python train.py --d_model=768 --n_head=12 --positions="learned" --parallel_block=false --init_std_qkv=0.018 --warmup_steps=200
MLP neurons of a small language model. Each row is named by its layer, matrix (gate and up: input weights; down: output weights) and neuron, and shows model dimensions 448-575. Each number is 128 + 32 x the weight over its row's rms, rounded and kept within 0 to 255. Numbers have three digits each. A neuron's up and down rows have the sign that makes its largest values positive.
Before each neuron's rows, "fires in" lists the words (lower case) most often at its 100 highest values on Wikipedia text that the model never trained on; "fires on" lists the tokens most often at its 100 highest values on Wikipedia text that the model never trained on.

fires in: "states", "kingdom", "s", "us"
fires on: " United States", "S.", " United Kingdom", " US", "th century"
L2.gate1075:187090097169112112175077130187114131158160124069098116147082139157132121147062154102104172157122171139116140105136153077105166103154093084154157127169097115124132125174159170066149092130118137133178159121168122194138164158154157142123123171107111105123159064104102075163137091182097139171126137105114124156123119144214121178179104122129158134063126157120127140111141161113132177113091
L2.up1075:140110082163162128163148129190197102148081105102131101150111117067113123095122126147115088115122134141149167116125118148079117137139164132094161102159128145161144098153133152124098172142062143105199170104099098122109131138201155125065128172161153129111171074068093128161144119155138095149095113190100088107154134092173102125160125129173130125210112137149170120094092152137081124087072
L2.down1075:101162092134099091147030115191123141082122046091117112123106131047132169091084139131134132141089131116191149168133121129118166124119135158110123159104095162155131161137166097005085152106167099127145128153135117095161113174086125069098175206125094090145105096116098101134150121124122085148079117227134136175152100128170121216139093084136095142085108135093124125056156174077173179112167

fires in: "award", "awards", "medal", "for", "distinguished", "cross"
fires on: " Award", " Award for", " Medal", " Distinguished", " Cross", " award"
L2.gate1177:108155137108127088184055149155134115159127065128153158177122159128169138133179107153101102131142186062147108126107128133127162166106148126079108139130113127077165079045118140122126098085127155129067068118131142122133158124166067147112166125120119154148120191166102120131121129154117133146109094123090027086117120065156145179116135136058171123080134165104127152155168114066102135118121
L2.up1177:132129091114130127140140154105107079136170106195114118113119144155099083161095106130128206085122149180138028102186134152163111088113145075142151177126101119121095113171085149161136128138125141114101095180119105166130156111093177176094176096127131117117173188084141091092125173143103160088128110115095091076156131161097154140107110143095118122142163172143076173136116133126135095131150
L2.down1177:098151120146129108092103137129136158107080105079119172154120126150110133179123117189114087124140171137190132175135105120102185154083163121148154166128140145077169107144129142074156079058095119116142073090083038142117121197183138094170164113144120118094174068138130063130131143142117101149073056111091074070117077091119106178111139108167186131119143154105075063104130149087108136125119

fires in: "most", "final", "than", "around", "about", "young"
fires on: "- F", " most", " more than ", " around ", "-F", " about "
L2.gate1922:111154125094091199193095090148141115125086125178098124202105169105109171074153091155165162175199127112152150157131142073122089105140121099094116138145125198128128145096167120145144106178181151079101139076155128138161116092086152125148131172060088168095101074149137139141084108111097140122120103150100193147139121142141135106076187195121125169232153145093125165090140117113099160160093
L2.up1922:065104113154157149120125065112099085101037146158149109120131129117112121060158064144116107135135089118134104124096206118150129102115158086191098117145128177113202145116125117101085126125113068140125120150118113183139117106117118130142147152155142136109154151122132114104090166143060105119099085102071104113138117140168182108183163154099160115100139149194152067097145167120065190116139
L2.down1922:142123128115126089124149174107133152158150113148118156179165126142214113191094132097145117086099108139165093168122155110120175118093097132145121129096161127113072122145117150191149121076157154077187123158095094109090122161120128156088107131141186122111156082187150136180118128125145190129121183155175129176117176097159085144134173150146072138077104136126112110058133132101131141136112

fires in: "career", "business", "commercial", "continued", "artistic"
fires on: " career", " business", " commercial", " continued", " artistic", " Business"
L2.gate1936:167162103189144112113115155136098162082170161147138113088125130040133140153165113081090088193126127080114131167151129108112127198113194075128147187119142187145126140146092120123109148073178114131173153083131179113115152115169130169197147195112074106158136113088142121084106112156154095159120115155152104083175062162120131165125066110129144139183192154130119144160130096197155096121099
L2.up1936:181105141173135186137137114140123127163194116091111175102141152129206190156128092121131137164141112101081122125138097081148129050187127107101138089110112127160099135097115156140043137118068147123187176064156134148068104134161090142095094169164103115158159123132109179061128153169102117111115141139147164124107086165121100111150071141137092136126162109175152169057139132182107149124114
L2.down1936:132078136167114212131147107141109158114166114107151099113161125105161115129136168118122097150166071110113071174109144113189134131212138117090130099183107174115101124122149108161062129119177106097142094091106118152149098139158137128170193122167124167089136148134079145133132167144161091145149105113183134136102107173150105118128094093160091155131154161128101114132156106156094126124110

fires in: "to", "by", "back"
fires on: " to", "ab", " back", " By", "ard", "as"
L7.gate1416:103133100178182091132147146114093196148162144106121213091154177084099206127114095130122165136090203107120154128187103140160091076145130107194120128119123062078159164171115118148115193117172107137108084045121170104134147157107147105131118098139133056095119123126111174168150115157194190035076159099148104106124114154178149119139125109120082077105159101061133139183164131144113118121123
L7.up1416:128115145154107086112163108113153130136145079145124083152104110141077092101141098101124155139095143126139158136106129192104158172143152186128078181112148129072184115106155091139051204161149109156134107131152094140147138075109054122121101170151090171097149129102127092129084156173093176102131106092118130117137093133073168106141114115154125134147127123143146124108072071126100104113148
L7.down1416:139145103123132143118164127085108162234146096124092188128121136115101174097166157116127172138136099155115124126107182126198168184194127073075104074148118098112077170106124146180139125181118164136133114150124097127116092164132162150090165082140107137146153135126143161092132152127163113139083089129149103146167128136158108098095241115065173131095105127071102155096107156134156142119127

fires in: "january", "enric", "eredivisie", "ethan", "friesen"
fires on: "- En", " | January ", " January ", ", E", "- E", "==E"
L2.gate1475:100083132157087068178141130120157157113070097164108063133114103095136066128123166118166150160139135164122132102179146115079066145100140163181158185145214137165098118129117122119127063115154097064139131137086039076153142126120086117106184084111167141127102134115176150094126101133115134142163168125135110148088065162144156101099135159099085106114138095170103086107090207089128145151092
L2.up1475:097133110162099131160062134172135100102073100114071137166158093096089104192137113104066138143160099123151076137134153157135088148129174166114107125119159119128110205149092106134142128201142093072044152091095129106076124119119133087148092102107099118101102143114177128109101108105138064106144142144174143138096149152150123153107099129145176159112057124104129106109132214120085162125089
L2.down1475:081121104127114158156122191150111135138096050201119144186171138132155109148135136093113140151126099097130084152148150132089119112133176200126091133125124154125037197160163106182070165140123130061063147120096134124098141117104130114145123098123116141124161099102168127176118124122144110139085161109158111086078119126104108122137134080134036148076083148172160087069116150101160152190126

fires in: "more", "older", "a", "less", "highly", "without"
fires on: " more", " less", " older", " highly"
L2.gate1322:094120137113124142154116163149204122161065144093128122127147140147089102107117120082057172100082123154101076089170124104105155132143109106115066145160131118120112120169121112161103161178141126174159137112113100113196084124176113095129112164146154173149104135143117141129172102139153122115129071036151112149129171063140084117200118045096088120114105126098160143100121134107160129189147
L2.up1322:160156120173117178119169128153158096123111191156092117170147172128126158140104114081084145107130162134092138112165124103167151124132138103152110148134133106119117092170112119145113151199133115085143100134137162152104147126136114089123115074191104161111158188160120136108144139183149119090140139151160135164100112187098109110110112105181188154167118104130118142113110141144143092176142
L2.down1322:138156128131125219117122172113154124110074106135082142134184192136114163105121113085095078173154110155126115068128071141133153058137109133112070096155150104097111069178154131104112144194175127196186089112163150126145080136156053088200099155157159145175095136119150170149156131077073136139138138120108114102089151168098141080127160165172121141077064128118188115168106111146138110142153

fires in: "s", "language", "species", "mar", "mch", "states"
fires on: "S.", " language", "; M", " species", " Italy"
L2.gate715:121152195130156164119118153115063101094127148099114125167166141117165132101117143123137078124146154181183148063190138110119127175163068118138103134056139176128090122176145092120138109119098138122140132122118065153099126185146124134134152114052113157090139108066111083131111123087139146164091181168153098122039127144188050109065118068201158118128177153125140148130166089144153129110102
L2.up715:090118129108114101157102089182080127123117157111056092076136075126154103113108153117173136145138121176156125118145123130157177130142125171160045134116135155107127068111090150085140164152134123104140174083133133147106144126108165150107170111138115173144157166037165096138118136129101102171111177109111123150167104152139148141186134135160167145162109075085163122120169158166127168192102
L2.down715:161171151144086107137091057156120120125100130094138107148166126093163066167145058188099173112109124138094165075166169108093169142150102098078133101168171109106063099131127129038152138068148121143145125094111117179089102152070148111124154144168153174122148152110154078149132128143136088185064142113119146123101098112155152152169149119136133157109079122137173086137125141160152172116146

fires in: "of", "award", "year", "for"
fires on: " Award", " of the Year", " Award for", " Institute of", " Republic of"
L2.gate926:174114082081148108136147172150119160142117109165146112114157101162110125118142143139108174162159085138155103132148101097102171109144141087138207149075172143195126146109159133164108114087144157129151175085156147153155148169143164168147053165119140158129112117112129134114128038119088113121152082078118148143128083129161109116153134110089130064146141121140119155108145101164147127157169
L2.up926:128108083094132178154147142142167104131090113155102203179146103226111126147089123209119145131107189149160142137129135144120116122189149170103079098135062124117127144084126160144127116106124128108117098157118131139142115107153199161115094091111125133130137130126132108154120122108023161127120141113077110105114152118104138166128106141120131085058144170111109184150130155134087130102118
L2.down926:067123135118162157100157108143167155099180172101117150120106132134131135084092102141059140197121187121151142145121133181130108143116134095135072126119138142148139144138130176124158107087134089084152125110121136083117096125117145145119129105123105134170121095109110133124131141119042138137100142128104090066137145125115080177160139166099144128043135127117139110150120188143114089135137

fires in: "st", "m", "l", "inside", "s", "r"
fires on: " St.", " M.", " L.", " Inside", " S.", " | St."
L2.gate1818:109107132114161118119113100120151037151133181098130140177153098130133164149164112109167130120136109117046099129123150090048131070080114149167102123077215131134160158123150067151107178171155093116182098132129102113123168169097147128122166202118108132149183072154122090171059144169170159058141137112103139128079086110152106108117127080112110158044130113141169136084110153101145131167125
L2.up1818:083138118146139130054111091142092091112109184205156156154107151184125183153178119128142136122083124087127112106105143077110144119125144151118129137092164084084108124155120098145163124200180165120164119136122121089132175136092111179101182116073157113177161135148147130106131123142167149094122170142123102120085012142173067121116109081134097125089133114096190161147141143106146155133079
L2.down1818:183092150047104133090128110159039150138123175113144130126188154107071196143163114162098138111131091095097064139167152104112142115121118160126114152128146125154131155140106081080134124139168143095168193146133125065094167129099157191140152194135084145158145076151122115120130142122154108084114155142083144126135062124090105151087113081130153140103146125131155080111136113086130072115124

fires in: "french", "english", "language", "spanish", "latin"
fires on: " French", " English", " Latin", " language", " Spanish", " Polish"
L2.gate1001:133164154111164095170126143089082155114155137127072098109129113119128088183071101129052095126164157094162092133142130141131091174130170126165182077153182165124145054090125137121079110110109129119125174124149110070106147146175159068165102144161146150131156120088134091150112096174173144120114173121228120164186087150137085085131171071155144144102138113101167134097157143152169159140083
L2.up1001:167191109112086105155129114117121149107136146120137104107113160107118104115127080126135139129119127127092122145165145114150151046102178079183198138120119135136216120151102107119194171143143151123176151185140080097175174104041104089108133125117122168118088096172117167084168130141128124152047124114140114060148110137094103186145121128158166101123144135074124132132128194133186184056120
L2.down1001:132127179190144099164106149080115174151168160156148096163140169125144148165119119150134084168116147093126140095155138078057130127116133166186093128120150136126198095097177116104155150166057153124108134114134137061103093137128130081071097098125091130065161121161116130169178090117124098136127128129205197186152105155088083164139163095214095113136158100083108136100100137105151170129116

fires in: "08", "04", "09", "07", "06", "02"
fires on: "c", "04", "08", "07", "09", "06"
L2.gate1218:133137131140051097114162172151167122149107142141101115116129082090062143189134128178133137144172081159141083177113177121117102153089120088129115148119137132169084070121099164060097071114155165093062087140144119105144111069102171076096086128072092144112121105211100128161121116127071124155116091173084186119148107118114149089089139115084068110148215102078122113138116098106145167141124
L2.up1218:162142096182210044119158099149104100122137150078184144121164126149115152164116150077130095115129120136138160109126094097140151226142134144106157083124126110145104145144113132066108086144128157129113104071141100135074081130131171099185156147097151121144148124086114149105098142144093162127131114104104067141129101086186108121119159115097110123162169120101117048161103138092165121134100
L2.down1218:116131097151134056083153164103134153085133172145162109077125125116063112193116148073151123119170141129132147140131172157134133126099145163156102156112217128127122123145099183123163093118165163164183165139140178144142111080077175106203143099125105084109099115135154178160104138041066121153113159152115066142127115116144092100148099182141098171177220087128092105113100142108100178187110

fires in: "in", "from", "under", "the", "by", "were"
fires on: " in", " from", " under", " by", "s in", " from the"
L7.gate304:039072126164151172239127127140173190146104069113121114106113123134066101145083096122100173173074116151180181129134091163110108176103167084145093171096123173126207162136107056154088155109145172183172076062088189156173112107132118118184095132141143081141117117066100145120090112140114080133157139106120158072102184132121163080068117121167128153039149182077104129104128171126111178123138
L7.up304:072063123131187159127185099184105128119139177145108141098170117155105098138129113180130153164117161120153112121112088052158098116165149081144186216151162131141136165147147154140129126126124201130157110192092174154155126092123076137104104118124098168136123135136139092164108086120131088143106069095072136090162120133166113139114163203184144145134088106127093135115123158114135073158075
L7.down304:102050136099112178107164131134112126118095116130120138178131220076084138148143164096177121108135116185154103116168144122161131098136146142138103117112117119151098114109175131083173136151132165142134071156164145168086124164129095136129126105128129111152098164115176120104102157122125091075135124198141108091106069089183150139168084150136111114131155139174079118066060115150142131149121